{"n_layer": 10, "d_model": 512, "n_head": 4, "n_kv_head": 2, "head_dim": 128, "d_mlp": 1024, "vocab_size": 16384, "activation": "swiglu", "norm": "rmsnorm", "norm_place": "pre", "norm_eps": 1e-05, "positions": "rope", "rope_base": 31300.0, "rope_fraction": 1.0, "qk_norm": false, "attn_scale": 0.0884, "bias": "none", "tie_embeddings": false, "parallel_block": false, "init": "trunc", "init_std_qkv": 0.0123, "init_std_o": 0.0123, "init_std_up": 0.0123, "init_std_down": 0.0, "optimizer": "adamw", "lr": 0.00109, "lr_mult_up": 0.691, "beta1": 0.9, "beta2": 0.99, "lr_head": 0.0108, "grad_clip": 1.0, "warmup_steps": 304, "schedule": "wsd", "decay_fraction": 0.605, "decay_shape": "linear", "final_lr_fraction": 0.05, "batch_tokens": [131072, 262144], "seq_len": 2048, "doc_mask": false, "train_tokens": 2158000000, "steps": 11822, "dataset": "wikipedia_en"}
MLP neurons of a small language model. Each row is named by its layer, matrix (gate and up: input weights) and neuron, and shows model dimensions 448-511. Each number is 128 + 32 x the weight over its row's rms, rounded and kept within 0 to 255. A neuron's up and down rows have the sign that makes its largest values positive.
After each neuron's rows, "fires after" lists the tokens most often just before its 100 highest values on Wikipedia text that the model never trained on.

L4.gate170 [200 108 130 149 126 191 104 143 156 174 100 195 112 100 102 169 164  44 147 141 108  92 154 161  99  88 193 116 138 114 101  53 137 108 124 143  86  64 103 190 105 128 188 109 146  85 120 189 126 107 123  36 149 131 156 178  53  62 180 139 139  92 137 107]
L4.up170 [167 120 166 141  85 140 138 132 122 138 159 131 184 104  72 143 138 137  61  82 144 160 151 141 110 150 151  74 120 155 136 100 110 169 152 187 100 135 128 110  86 123 142 100 134 110  84 157  98 123 128 167 140 141 160  86 101 122  91 144 177  73  90 147]
fires after: "\n", "′", ")\n", "9", "1"

L4.gate858 [145 143 105  64 113 166 101  91 105 152 140 107 132  90 112 110 127  89 112 105 116 141 136 174 137 114 167 109 109 131 100  75 170 160 197 166 110 120 138 103 178 150 122 147  97 150 154 107 129 113 120 123 175 131 144 105 144 141 116 104 155 210 140 134]
L4.up858 [126  73 152 142 127 122 104 135 154 144 127 164 163 126 224  44 122 141 101 137  97 168 124 107 180 123 122 149 121 149 135 122 123 167 175 172 106 126  96 140 119 124 171 117  67 168 115 187  97 149  93 138 102 119 134 116 128 105 167 190 107  93 145 175]
fires after: " (", "0", "1"

L4.gate347 [124 180 133 119 149  97 195 167 107 127 177 150 136 109  97 147 104  96 136  80 146 155 129 127  76 104 120 117 183  75 193 142 117  94 102 109 125 116 142 106 119 114 158 149 177 121  72 123 100 156 147 136 160 115 135 171  75  93 160 193 211  89 114 162]
L4.up347 [120  96 206 116 172 173  68 105 139 151 159 121 110 131  97 192 165 160 137 131 140 134 152 122 145 160 142 137 118 138 167 144 136 143 116 140 150 122 168 111 100 168  95 106 159 142 111 126 113 151 138  81 112 125  97 104 152 131 145 174 149 120 141 125]
fires after: "1", "0", "7", "8", "5", "4"

L4.gate881 [ 98 147 122 141 174 104 107 118 111 173 125 149 123  64 145 171  98 139  88 123 155  90 130  73  98 138 146 132 141 127 170 118  98 167 102 134 174  80 140 174 125 113 164 121 145 164  73  43 143 168 160  66 150 148 115  90 100  54 104 191 150 155 144 130]
L4.up881 [119 102 118  70  98 158 176 131 127  83 148 174 113 135 192 142 128 132 117 114 133 172 135 148 118 180 155 208  69 188 174 156 148 159  80 100 105 119 114 139 132 191 148  99 156 108  84  95 127 154 138 110 118 159 138 129 218  90 115 170  84 119 167 115]
fires after: " |", " ", "6", "0", "4"

L3.gate955 [129 155 136  94 136 101 116 163 132 184 115 136 134  36 132 124 144 167 112 119 106 152 158 126 147 130 114 187 129 112  83 129 103 183 132 153  93 116 130  94 102 148 123 176 113 144 121 123 152 116  51 160 134 135 129 155 109 126 162  92 174  93 156 114]
L3.up955 [111 124 181  84 173 126 109  36 122 106  96 131 166  94 153 115 148 134  97 137 157 112 160 147  79 141 162 103 182 178 137 185  93  96 174 162 123 143 140 140 121 101 189 150 131 154 107 157  92 112 152 151  48 120 145  63  70  98 128 168 146 118 131 129]
fires after: " (", " \"", "\n\n", ".\n\n", "=="

L4.gate386 [ 86 133 114 133  69 160 105 135 163 126  93  97  88  98 118 166 134 134 127 168 190  91 147 173 129 155 149 133  96 100  81  94 139 212 139 151  93 144 116 151  92 150 143 146 144 181 129 130 138 135 147 159 135 155 103 127 109  47  64  59  80 172 112  85]
L4.up386 [108 127  87 149 106 175 105 150 130 105 137  90 123 159 162  98 200 160 145 113 200 168 128 115 103  95  96 182 117 147 145  65  98 112 178 137 114 142  90 104 112 127 185 205  84  83 124 130 118 161  97 183  92 129 136 166 143 163 155 125 129 135 149 138]
fires after: "2", "6", "1", "7", "9", "8"

L4.gate228 [ 97  99 153  70  74  29 200  89  79  64 163 129 148  97 125 111 127 125 161 194  75 125 119 120 134 140 121 198 117 165 135 108  97  96 136 133 145 128 150  83 130 122 150 119 157 154 123  92  59 119 132 122 216 174  80 132 120 170 164 154 143 179 127 142]
L4.up228 [ 73 159 158 186 129 127 138 128 136 117 165 105 145 144 126 113 166 155 103 135 171 120 156 152 176  78 151 112 212  82 150 176  94 127 160 119 133 131 125 156  96 168 146 111 142 150 155 154 132 119 125 118 106 194 120 174  86 121  67 116 101 126 165 141]
fires after: " |", " "

L2.gate718 [124 129 143 110 140 153  83 153  52 158 111 111 139 121 130 175  65 136  88 151 137 138  66 152 155  99 133 126 175 113 108 140 130 142 128 130 129 108 130 169 138 127 162 153 138 159 119 133 119 146  89 102 166 128 114 178 104 116  99 106 160 148 171 143]
L2.up718 [153 110 109  90 127 153  84 166 123  89 197 149 147  99 175 167 139 106 100 112  76  85 183 103 102 151 145 110 165 121 184  91  98 153 173 165 138 125 148 126 112 212  97 173 109 160  81  85 144  89  59 111 140 123 105 106 122 128 186 102 118 126 172  93]
fires after: "2", "0"

L2.gate311 [ 94 224 159  89 162  65 132 160 194 110 117 127 143  99 139 152 137 158 123 153  97 103  70 146 120 138 130 173  75 113 128 124 131 153  77 146 138  87 162 156 115 254  98 136 112 121 147 134 135  71 135 150 103 106 137 148 130  78 129  65 130 130 122  86]
L2.up311 [131 100 124 104 106 136 175 141  93 127  69 163 150 162 136  87 130 105 120 140 107 139 141 191  77 161 127  69  65 148 130 125 164  23 154 119  91 155 179 117 104 150  86  72 146 121 121 102  52 103 181  93 109 110 118 145  98  93 115  49 117 117  78 119]
fires after: "4", "5", "3", "6", "2", "7"

L4.gate252 [117 174 129  73 113  86 131  87 134 147 109 200  86  82 198 105 172 127  80 120 168 116 128 139 130  98 188 134 149  94 141 156 127 130 126  88 150 146  75 107 119 118 112 119 115 134  86 155 182 180  87 125 192  99 139 191 160 108 105 159 190 130 147 107]
L4.up252 [158 154 113  81 123 113 156 164 113  61 110 161 154 111 107 120 168 122 106 120 127 186 117 118 166 134  86 119 179 178 151  92 113 138 134 149  17  90 151 101 200 117 117  63 127  99 105 170 120 146 144 121 101 135 140 106 130 140  98  83 192 132 149  99]
fires after: "1", " ", " Fred"

L4.gate558 [142 107 103 114 121 202 146  97 133  89 146 128 111 109 112 125 190 120 175 106 206 109  77 189  77 127 148 146  79 178 143 130 128 161 140 190 100 154 164  92 121  88 144  93 203 130 132 115 114 100  78 113 181 102 117  69  95 167  69 143 128 123 102 171]
L4.up558 [ 32 192 176 127 128 120  98 165 137 156 154 103 155 117 178 107 109 150 146 125  92  89 180 166 162 119 129 136 190 132 103 153 131 107 102 167 145 170 137 112 125 131 133 141 112 108 138 136  78 133 111  88 108 114 141 138 122 107 120  78 149  48 154 147]
fires after: " |", " ISBN", " Sc"

L3.gate388 [123 171 135 133  88  76 167 111  77  67 144 136 129  73 163 174 128 183 177 193 138 126 100 159 166 162 151 116 114 113  94 184 169 138 122 165 124  35 135 136  95 130 115  89 113 164  99  89 138 111 126  45 113  74 114  76 162  99  93 123 107 111 160 128]
L3.up388 [114 185 109 146  99 116 164 131 115 132  89 137  97  98 170 129 151 127 156 101 116  77  90  89 128 152 158 159  79 106 106 169 162  44  87 134 136 142 132 115 144 100 119  30 144  71  96  76 115 158 137  77 157  48 104 134 120 129 200 109  97 102 119 121]
fires after: "9", "7", " V", "8", " Z", "V"

L4.gate601 [145 167 123 138 158 182 131 120 123 161 115 197 151  65 102 117 175  75 108 115 172  72 125 126 141 123 168  86  96 130  95 120  94  68 152 128 120 143 106 156 105 217  94 176 140 124  99 213 157 108 177 137  85  99 103 111 162 137 153 106 128 125 177 154]
L4.up601 [133 130 170 143 117 125 126 120 126 116 112 120 101 136 153 159 113  96  89 100  81 182 126 167 112 120 138 119 132 101 115 122  59 125  13 141 109  87 157 162 103 143 129  63 125 113  98 173  86 123 120 158 150 101 157 174 115 156  66 156 162  77 119 147]
fires after: ".", " (", "1"

L2.gate186 [170 183  62  68  70  89 165 158 113 153 124 148 156 113 108 183 181 147 118 134  94 131 157 111 131 123 149  57 120 119  95  89 128 165 109 139 152  84 111  94  90 126 159 158 114 140 188 133  84 113 138  83 132  97 141 162 158 136 134 147  79 155 137 129]
L2.up186 [ 96 135 150  81 137 114 106 133 110 133 159 115 107 138 117 129 133 155 110 128 206  73 201 117 170 111 163 131 136 144  83 111  93 162 104  98  89  75 137 117 101 111 118  68 142 134 118  99 143  97 119 152 148 137  66  69 108 144  95  80 163 113 138 130]
fires after: " the", " The", " a", "The"

L3.gate619 [149 117 109  86 164 101 122  93  74 188 151 133 166  63 141 161  84 111 118 132 167 122 187 197 138 162 127 143  95  81 117  74  99 141 136 164 143 139  68 101 128 102 163 115 147 150 177  94  72 127 104 136 122 107 127 152  87 101 137 122 147 134 235 109]
L3.up619 [145 115  94 158 122 103 102 116 120 114 132 149 176 104  46 113 170 172  96 109 156 124 152 142 110 151 110 156 135 199 142 143 142  74 136 135  99 159 128 128  92 170 123  92 144 157 152  95  90 175  94 158  85  85 133 141  75 134  63 123 175 123  76  99]
fires after: ":", ",", " that", ".", " D", "D"

L4.gate474 [135 113 112  99 140 159 118 130 107  80 188 127 201  95 124 143 171 117 138 173 150  92 112 141 107 134 152 156 166 156 140 128  58 126 117 177  91  66 106 120 130 138 127 180 115 155 125 141 105 114  90 101 106 173 172 145 108 151 157 125 149 129 128  93]
L4.up474 [149 103 169 158 103 150 149 106  92 144 161  98 120  97 142 105  68 137  82 122 124  65 144 176 141 172 135  58 130 112 181 151  87 135 128  86 112 103 137 150  83  93 139  99 152 156 117 124 149 112  89  93  68 179 158 109  99  67 116 116 192 125 132 111]
fires after: " (", " \"", " ["

L3.gate401 [131 107 139  74 121 136 124 152 132 143 165  97 126  99 204 112 134 133 106 175 135  91 157  71 109 143 150 130 114 161 153  97 122 143  78 160 112 114 168 149  68  75 160 181 139 114 190  84 128 131 126 151 139 106  86 174  89 180  91  82 151 117 161 175]
L3.up401 [120 130 109 150 136 129 106 120 168 123 130 128 136 101  89  46 137 141 157 174 147  98 169 157 111  86 162 183 121 169 113  86  79 108 130 136  94  93  91  87 139  73 135  91 115 142 130 135 158 173 120 147 133 131 102 146 155  90 147  90 153 128  89  67]
fires after: " the", " N", " D", " A", " The", " at"

L3.gate398 [117 120 124  95  71 110 178 146 126 124 104 141 118  61 186 106 120 134 138 181 156  82 116  93  84 107 139 136  82 103 145 130 134 138 116 142  96  48 124 148 158 127 104 122 135 133 101  97 187 153 117 114  97  95 102 106 138 110 148  90 149 154 127 127]
L3.up398 [ 96 146 112  68 101 140  96  97 145 119 136 139  96 135 116 114 119 188 141 155 137 108 134 140 126  93 126 181  90 154 111 177 165 146 152 119 167 132 102 158  87  84 123 109 148 166 158  80  86 112 132 115 145 140 179 126 150  97  97 121 153 127 138 102]
fires after: "0", " N", " O", "f", "á", " A"

L2.gate810 [ 99  95 119 127 142 112 123 147 161 139 123 129  72  28 132  95 106 121 139 191 124 105 129  86 102 104 148 128 145 126  96 107 130 155 120 152 131 117 105 154  88 180 106 155 143 140  82  81  69 168  74 138 125  99 115 133 101  81 152 163  87 113 145 150]
L2.up810 [107 117 119 201 106  96 110 125 195 114 128  94  93 108 134 110  73 158 129 177 134 147 170  36 130  90  80 112 139  64  94 111 153  80 125 144 180  91  95 121  91  95  84 138  94 105 109 101 142 155  99 137 100 133 121 170 163  94 165 153  60 139 144  93]
fires after: " the", "\n\n", " a", " an", " The"

L2.gate729 [101 156 167 129  83 143 154 147 177 155 158 111 135 106 133 148 157  97 123 176 161 133 101 114 147 155 217 117 153 125 161  89  60  89  87 176 147 103 162  90 183 106 128 137 159 131 162  99 137 128 110  98 100 108 135 129  95 143  94 129 168 111 188  84]
L2.up729 [149  79 108  98 148 125 104 108 154 167  97 129 122 106 141 116 148 104 145 122 175  78 142 202 164 124 118  62 199 184 122 195 135 109 169 123  93 162 116 113  90 108 104 185 130  93 152 132 182 135 111 162  83  92 139  75 100 125 109 109 164  86 116 134]
fires after: " ", " (", " \""

L3.gate921 [151 111 107  96 108 162 136 148  74  97 185  93  86  71 106 135 168 129 120  87 155 134  97 134 109 150 116 113 139  91 136 135 131 144 169 172  78  95 131  86  46  89  70 122  97 188 136 106 157 118  96 116 154 126 141  74  58 164 212 158  90 128 130 136]
L3.up921 [ 82 106  99  96 127 120 118 120 157 179 145 186 113 161 130 101 139 105  68 104 133 106 191 117  69 107 138 161 152  92  51 112  95 136 176  63  97 195  94 114 105 133 122 168 128 174 221 173 169 101 134 202 196 120 123 155 170 149 136 147  71 105 191 151]
fires after: "4", "7", "3", "8", "2", "5"

L4.gate265 [ 94 104 135  99 159 117 101  95 152  90  80 142 164  79 105 115 105 122 165 121  99 140 108 115 110 126 149 141 105 152 134 212 108 152  80  99 151 117  92 183 125 148 150 162 105 123  89 103 133 135 119 141 136 118 129 107  94 101 169 194 128 162 131  82]
L4.up265 [184 127 139 104 120 111 116 134  61 108 123 104 139  67 147 105 186 150  80 131 113  95 205 203 143 113  99 100 161 164 136 122  87  97 155 164 114 163 153 121 163  93 121 128 122 110 128 147 134  85 102  88  90  59 100  86 143  64  82 148 126  84 109 101]
fires after: " ", " |", " (", " [", "+"

L2.gate57 [138 116  93 128  95 138  82 135 116 158 121  26  74 126  54 109 140 104 107 150 117 123 100 136 100 135 113 169 164 178 139 158 155 124 143 160 155 159 124 138  92 156 112 135 171 145 124 106 145 116 145 115 157 106  96 173  83 146 160 170  57  86  89 158]
L2.up57 [117 132  98 108 109 156 120 185 123 107 143  91 141 135  55 143 122 103 123 125  85 121 101  91 103 108 158 162  91  79 110 102 114 157 125 156 161 132 202 139 110 160 168 135 143 108  48  38 118 121 115 106 124 142 129 153 132 127 198 166  35 103 114 170]
fires after: "0", "2", "5", "7", "4", " bul"

L3.gate389 [129  99 134 128  77 123 159  97 108  99 127 174 151  51 132 152 150 183 153 152 164 128 141 151 158 108 183 120 145 142 125 109  92 115 169 168  70 139 145 106 112 133 150  59 152 158  53 137 133 134  94 175  77  56 118  63  99 108  95 140 161  84 104 133]
L3.up389 [139 105 185 144 160 120 110 119 116 142 126  70  88 126 121 139 172 148 159 136 121 124 121 124 129  70 158 110 159 167 146 103 145 120 125 119  74 152 166 121 115 137 131 118  92 151 168 161 196  98  86 153  93 110 106 102  93 160 135  59 132  88 146 182]
fires after: " (", " \"", " ", " '", "/"

L4.gate181 [110 103 121 115 167 142  96 122 135 142 126 130 146 107  58 142 115  79 124 149 148 113 129  68 118 166  99 135 190  62  90  43 159  82 158  97  94  77 182 142 125 115 117 182 113 116 196  43 177 173 122 115 121 142 170 108 153  86 148  76 136 195 134 128]
L4.up181 [112 139 176 136 140 134  31 112 109 126 137 176  96 131 154 124 152 114 104 145 123 106 144 123  81 137 160 149 153 127 142 125  65  99  75 184 116  84 148 168 168  99 126 134 143  93 101 128 166 134 115 118 140 170  80  98 135  70 100 125 157 115 146 109]
fires after: ".", "1", "0", "2", "-n", " ri"

L4.gate193 [143 150  92 144 102 130 103 127 107  95 173 124 158 105  93  97 133 135 145 167 188  93 152 133 119 119 158  97  74 118 201 121  87 184  86 114 125  98 122 124 137 105 136 111 188 136 112  47 121 129 124 122 151 109 162 147 165 123 139 116 133 130 145 154]
L4.up193 [174 103 147 129 108 132 128 159 120 181 155 196 120 103 137  97 148 183 148 162  83 119 149 120 147 125  68 150 124 140  99 148 111 123 118 137 101 132 105 149  44 115 180 145  87 109  89 109 116  91  65 169 125 136  59 156 135 112 128 159 121 109 151 142]
fires after: " |", " ", "6", "–"

L2.gate211 [ 95 114  73  65 129 133  93 131 137  67 151 160 187 106 113 146 141  99 198 161 138 119 151 139  81 150 107 165 122 139 169 116  97 144 168 112 163 124 121 139 124 174 188  93 145 136  55 114 128 107 195 141 150  94 143 148  72 110 127 127 134  43  61 190]
L2.up211 [134 104 136 146 120 173  72 140 114   0  61 142 136 100 135 136 144 158 126 152 132  61 155 134 100 140 137 128 107 138  81 121 118 139 130 111 139 117 139 140 121 152  56 102 129 133  94 114 130  99  82 202  52 128 161 135 102 111 114 142 137 141 127 175]
fires after: "2", "7"

L2.gate575 [167 206 138 108 166 146 135 167 134 121  88 175 109 108 135 142 177  22 137 192 138 100 145 141 114  51 165 156 181 149 130 136 151  94 120 184 100 101 119 120 155 161 115 131  86 144 102 118 173 105 136 139 170 124 126 119 209 174 134 153 114 123 170 128]
L2.up575 [137 123  58 147  90 138 136 133 134 146 138 132  68 122 142 141 196 103 116 115 124 112 163 160 149 149 181 104  64 191 174 100  77 186 101 106  91 111 143  56 162 113 193 126 131 119  63 111 172 109 137 194 122 101  97 173 107 159  91 111  86 103 162 137]
fires after: " one", " was", " some", " h", "H", " J"

L3.gate523 [150 170  82  86 182 114 208 162 166 103 145 119  98  85 205 134 129 141  85 167 175  60 153 125 198 134 160 135  64 177 121  92 135 154 114 167 143 109 172  86  72 112 193 150 168 101 185 119 115 134  43 178 139 148 120  99  80 105  65 155 104 107 180 198]
L3.up523 [188  99 135 162 125  84 144 131 114 138 113 130 179 144  97 116  98 140 107 139 138  84  77 116 120 154 120 131  96 149 118 186 112 149 174 159 115 126 143 107  78  88 132  88 185 140 128 194 131 104 101  97 136  87 160  93 152 113 130 136 150 112 145 135]
fires after: " and", " that", ",", " |", " which", ";"

L4.gate1012 [100 178  83  94 134 102 133 122 147 114 127 189  98 107 154 193 197  94 143 176 107 102 133 134 153 115 134 148 109 105  65  93 146 164 149 154 147 157  96 120 118 147 163  92 144 106 132 130 143 137 152 186 136 149 176 139  81 115  83  84 136 164 155 136]
L4.up1012 [117 126 122 117 121 105 111  89 120 114 124 140 130  88 106  55 107 149 169 135  84 110 125 112 104 107 134 135  95 113  86 144  99  94 145 124 130  90 172 132 137  93 121 124 131 144 154  66 123 144 166  53  94  72  90  86 100  95 181  90 119  74 154 121]
fires after: "9", "8", "1", "7", "2"

L4.gate895 [148 139 117  51 131  98 146 169 176  62 127 121 155  84  60 143 118 133 136 136 144 115  82 171  76 154 121 135 144 133 137 123 109 117 124 177 101  83 180  96 100 128 146 129 112 149 119 101  87 108 164 114 182 109 141 135 126  85  82 118 136  62 145  72]
L4.up895 [ 97 161  97 102  94  57  88 145 145 165 133 156 119  80 166 163  90 182 198 113 154 143 127  87 137 124 117 172 137 109 117 117 111 121  76 146 155  99 111 131 141 171 175 122  97 104 139 145 115 142 155  82 113  85 150 146 169 112 112 168  71  92 122  88]
fires after: "1", "2", "3", "4", "7", "6"

L2.gate486 [123 219  87 137  91 115 155 122 131 136 156  72 192 101 126 101 153 104 136 164 148  79 142 132 146 168 141 130 128 125 156 151 141 139 106 130 131 166 163 145 117 118 149 106 127 157 143  92 125 151  78 127 164  95 112  86  77 132  53 142 117 137 133 156]
L2.up486 [105 143 139 202 121 125 192  78  95 172 115 152 153 159 172 141 147 103 124  62 120 140  94 186 108 115 145 121 132  97  63 162 131 112  99 148 147 156 143 143 165  94 183  56 149 206 168 117 133 151  71 133 102  96  74 117 205 129 116 123 106 124  89 137]
fires after: " the", " The", " |", "The", " De"

L4.gate146 [132 156  94  71 113 190 128 129 114  85 124 112  83  97 113 110 110  50  79 104 125 114  93 121 135  99 165  74  96 131 144 107 129  90 167 103 144 101 134 133 118 200  81 141 106 125  12 142 180 106 123 160 181 147 133 149  62 121  94 148 138 150 114 116]
L4.up146 [109 132 140  88 104 142 116  87  94 116 155 143 127 157 112 140 181 152 100 109  98 136  98 153 113 168 127 139 124 123 102  93 129 149 213 121 113 123 134 153 130  68 171 115 165 152 161 107  88 113 148 180 100  77 131 135 149 174  81  84 182  57 150 150]
fires after: "1", "2"

L4.gate712 [ 56 140 118  78 142 148 194 189 137 146 129 148 147 142 167 127 141 156 140 144 134 159 123 140  95  98 170 149 106 169 183  98 184 193  94 183 118 106  45 133 136 110 140 127 138 120 112 114 148 144 164  86 108 123 151 105 151 109 117 166 107  96 145 179]
L4.up712 [101 104 183  82 140 148 134  64 103 141 148 134  17 109 125 105 135 150 116 180 104 107 158 149 158 165 144 107 149 121 108 120 166  78 136 156 166 170 154 163  73  98  86 141 148 117 127 150  93 135 119 184  59 138  97  65 117 157  96  98 105 144 124 146]
fires after: " |", " ", " one"

L3.gate268 [156 113 192 137 164 133 113 186 105  84 114 139 178 119 142 107 115  63 113 144  89 145 149 117  92 127 125 108 156 153  61 115 136 154 186 206 148 127 177 122  95 161 141 145 119 153 119 152 121 136 156  73  68 139 120 127 115 114 110 133 143 133 138 139]
L3.up268 [126 142 106 146 125 150 119 118 180 144 150  89 121 100 150  91  86 129 131 145 111 130 100 101 153 117 133 144 141 149 173  89 122 148 118 118 110 118 124 160  79 143 146 133 142 140  86  85 113 152 144 187 144 105  87 160 160 138 112 152 113 111 153 103]
fires after: " |", " m", "M", " (", " Oper", "-P"

L4.gate323 [103 100 145 100 199 142  57 212 135 157  72 162 151  97 120 210  74 146 157 139 142  63 152  74  49 148 142 134 198 131 126 108 160 108 134 147 144 111 134 131  92 111 132 195  92  96 116 108 159 171 155 114  86 130 145 104 184 141 149 141  91 150 141  87]
L4.up323 [109  96 128 179 117 120  60 119 190  74  97 140 116  97 161 100 150  72 103 103  96  86 126 105 107  46  97 119  88 113 129 110  85  99 150 161 126 117 158 163 149 116 166 115 131 142 138 119 113 174 145 123 154 179 102 142  99 192 181 105 133 135 154  90]
fires after: ".", "1", "0", "4", "3", "5"

L3.gate1016 [150 151 105  80 195 105 124 161 135 128 165 113 104 125 122 150 115 129 136 192 154 131 110 107  94 133 190 183  75 126 147 148 102  87 133 145 112 127 153 199 159 116 193 156 107 120 137 110 133  99 125 115 117 105 167 108  64 137 117 153 115  40 182  76]
L3.up1016 [115 141 193 142 139  72 120  76 111 109 126  45 131 131 114 110  93 143  59  92 171 123 149 141  75  74 135 153 141 132  96  90 144 119 176 108 110 127  80 128 219 123 107 127 162 146 163 174 159 110 150 103 109 108  81 144 200 137 113 128 113 148 153 117]
fires after: " the", " The", "The"

L3.gate350 [158 129  62 121  78 123 107 141 113 112  84 154 129 132 117 167 171 143 164 137 135  57  97 169 150 129 135 128  99 120  97  79 144 133 151 162 115 140 154 160 123 174 164  96 119 149  98 145  83 142 136 112 123 151 147 147  82  75 167 151 132 105 184 132]
L3.up350 [149 131 133 152  54 121 110 130  87  91 123 165 150 128 123 156 121 163  88 141 131 150 105  82 172  90 106 162  88 133 165 114  77 103  88 189 127 103 122  97 101 171 182 111 153  73 106 171  94 102 147 101 170 138 103  72 131 165 152 143 118 126 148 104]
fires after: "1", " V"

L4.gate287 [157 118 109 116  80  48 175 148 121  83  90 161 169 110 175 150 112 136 137 163 133 149  59  56 133 115 137 150  79 121 117 107 145 115 128 190 136  85 110 112 180 100 132 103 147 119  85  71 112 165 159  78 151 103 137  82 121  85 105 162 157 176  78 126]
L4.up287 [111 157  82 153  94  73 101 123 126 134 185 125 146 134 177 143 133 155 133  98 137 142  83 112 147 113 109 112  79 126 154 130 137  93  68 169 161  86 138 143 157 111  86 109 157  67 124 124  96 138 170  78 131  95  24 158 132 140  84 107 127  97 131 139]
fires after: " ", " a", "1", "2", " total"

L2.gate142 [103 168 122  63 103 138 193 150 113 134 147 106  63 105 147 180 103 104 134 208 132  71 105 148 134  85 141 110 148 185 123 127  98 135  97 198  96 111 133 131 141 180 110 165  91 109 145  77 128  83 125 126 119 104  89 122  89  84  92 156 135 139 187 133]
L2.up142 [ 52 135 212 118 124  88 168 121 147 152  48 109 140 138 109 136  75 153 184 151 113  82 172 150 123  43 106 175  70 166 137 133  94 140  75 156  78 127 103 123 136 153 137  44 131 155 131 156 152 150 163 169 102 105  96 181 148  35 160 151 168  84 155 130]
fires after: " the", "The", " N", " de", " U", " Et"

L3.gate544 [109 106 104 110 151 111  73 136 125 173 143 149 101 111  97 162 130 111  65 142 143  89 146 152  72 158 146 151 137 130 120 128 108  70 128 180  96  96 103 126 123 132  87 161 113 170  84  70 108 176 180  73 136 126 136 135 104  61  88 110 120  75 165 119]
L3.up544 [108  94 180 164 126 130  91 118 165 139 150  98  66 142 122 122 122 139 122 127  90 133 164  76  97 187 119 139 165 171 174 122 123 145 117 139 143 153 103 140 121 143 136 142 114 150 158 121  90 178 133  69 124 163 162 131 117 102  99 165  87 156 158  96]
fires after: "0", "M"

L4.gate110 [130  88 123  86  77 100 141 123  62 140  89 147  68  95  71  79 121  89  88 166 105 139 119 153 110  98 115 107 127 120  94 164 180 154 117 133 119 130 138  74  85 134 196 176  69  94 113 137 147 142 165 148 139 120 142 168  88 128 113 138 114 133  94 142]
L4.up110 [144 106 125 110  92 107 112 151 111 187  92 144 113 118  89 135 115  89  67 149 137 161 103 127 113 149  95 141 141 120  41 134  81 165 126 166  97 102 145 114  98 182 201 174 108 105 177 171 150  78 136  49  64  97 107 106  94 155 111 131 164 113 176 148]
fires after: "2", "0", "1", ")\n\n", "9"

L3.gate270 [211 123  60  95  85 152 168 168  75 135 162 143 152 120 169 145 162 100 162 128 129 114  93 123 185 156 128 116 111 123 119 135  89  99 130 151 122 118 143 138 120 131 204 109 148 118 149 144 155  82 105  49 169 144 163 126 146 167 107 111 150  67 146 106]
L3.up270 [165 105 113 146 144 131 160 173 126 161 146 130 145 153 153 156 207 100 134  92 159 199 127 105 175 118 116 121  89 150 180 149 123 142  54 120 130 119 126 113 157 111 172 157 165 116 174 125 184  89 109 110 170 163 188 119 170 163 122 110 133  88 118 115]
fires after: " was", " ===\n", " one", ".", " is", " would"

L2.gate154 [121 135 147 120  79 103 161 139  96 121 113 151 109 133 163 151 165  52 184 105 162 124 166 116 152  99 150 191 201 157 144 176  65 165 114 113  79 119 113 135 113 152 164  90 135 155 140 198 154 127  97  75 134 146 127 131 162 147 125 114 154 122 189 158]
L2.up154 [147 165 118  87 199  87 174 119 160 140 149  97  88  81 138  89 118 185 131  93 130 128 148 163 124  83 115 101 126 114 121 147 120 104 177 138 189  84 173 100 127 106 131 146 130  74 153 107 116 104 122 104 158  96  29  60  86 150 168 173 139 121 112 131]
fires after: "0", "7", "2", "4", "5"

L3.gate308 [ 62  99 128 108 117 142  94  76 136 146 117 155 136 119  98 116 137 133 132 138 152 131  83 133 142 139 130  47 198 157 148 145  85 107 184 106 121  92 129  79  94 155 109 120 147 164 127 142 139 133  86 149 101 139 162 148  56 163 137 176 150  69 164 133]
L3.up308 [113 122 110  81 127 169 127 133 177  82 139  88  83 116 164 103 106 114 155 106 139  98 106 104 151 151 138 201  65  99 194  79  61 105 133 175  94 119 120 152 117  49 159 104 176 123 149 170 144 138 116 174  98 199  81 130 106 103 133 132 119 175 169 171]
fires after: " (", " \"", "==", " ["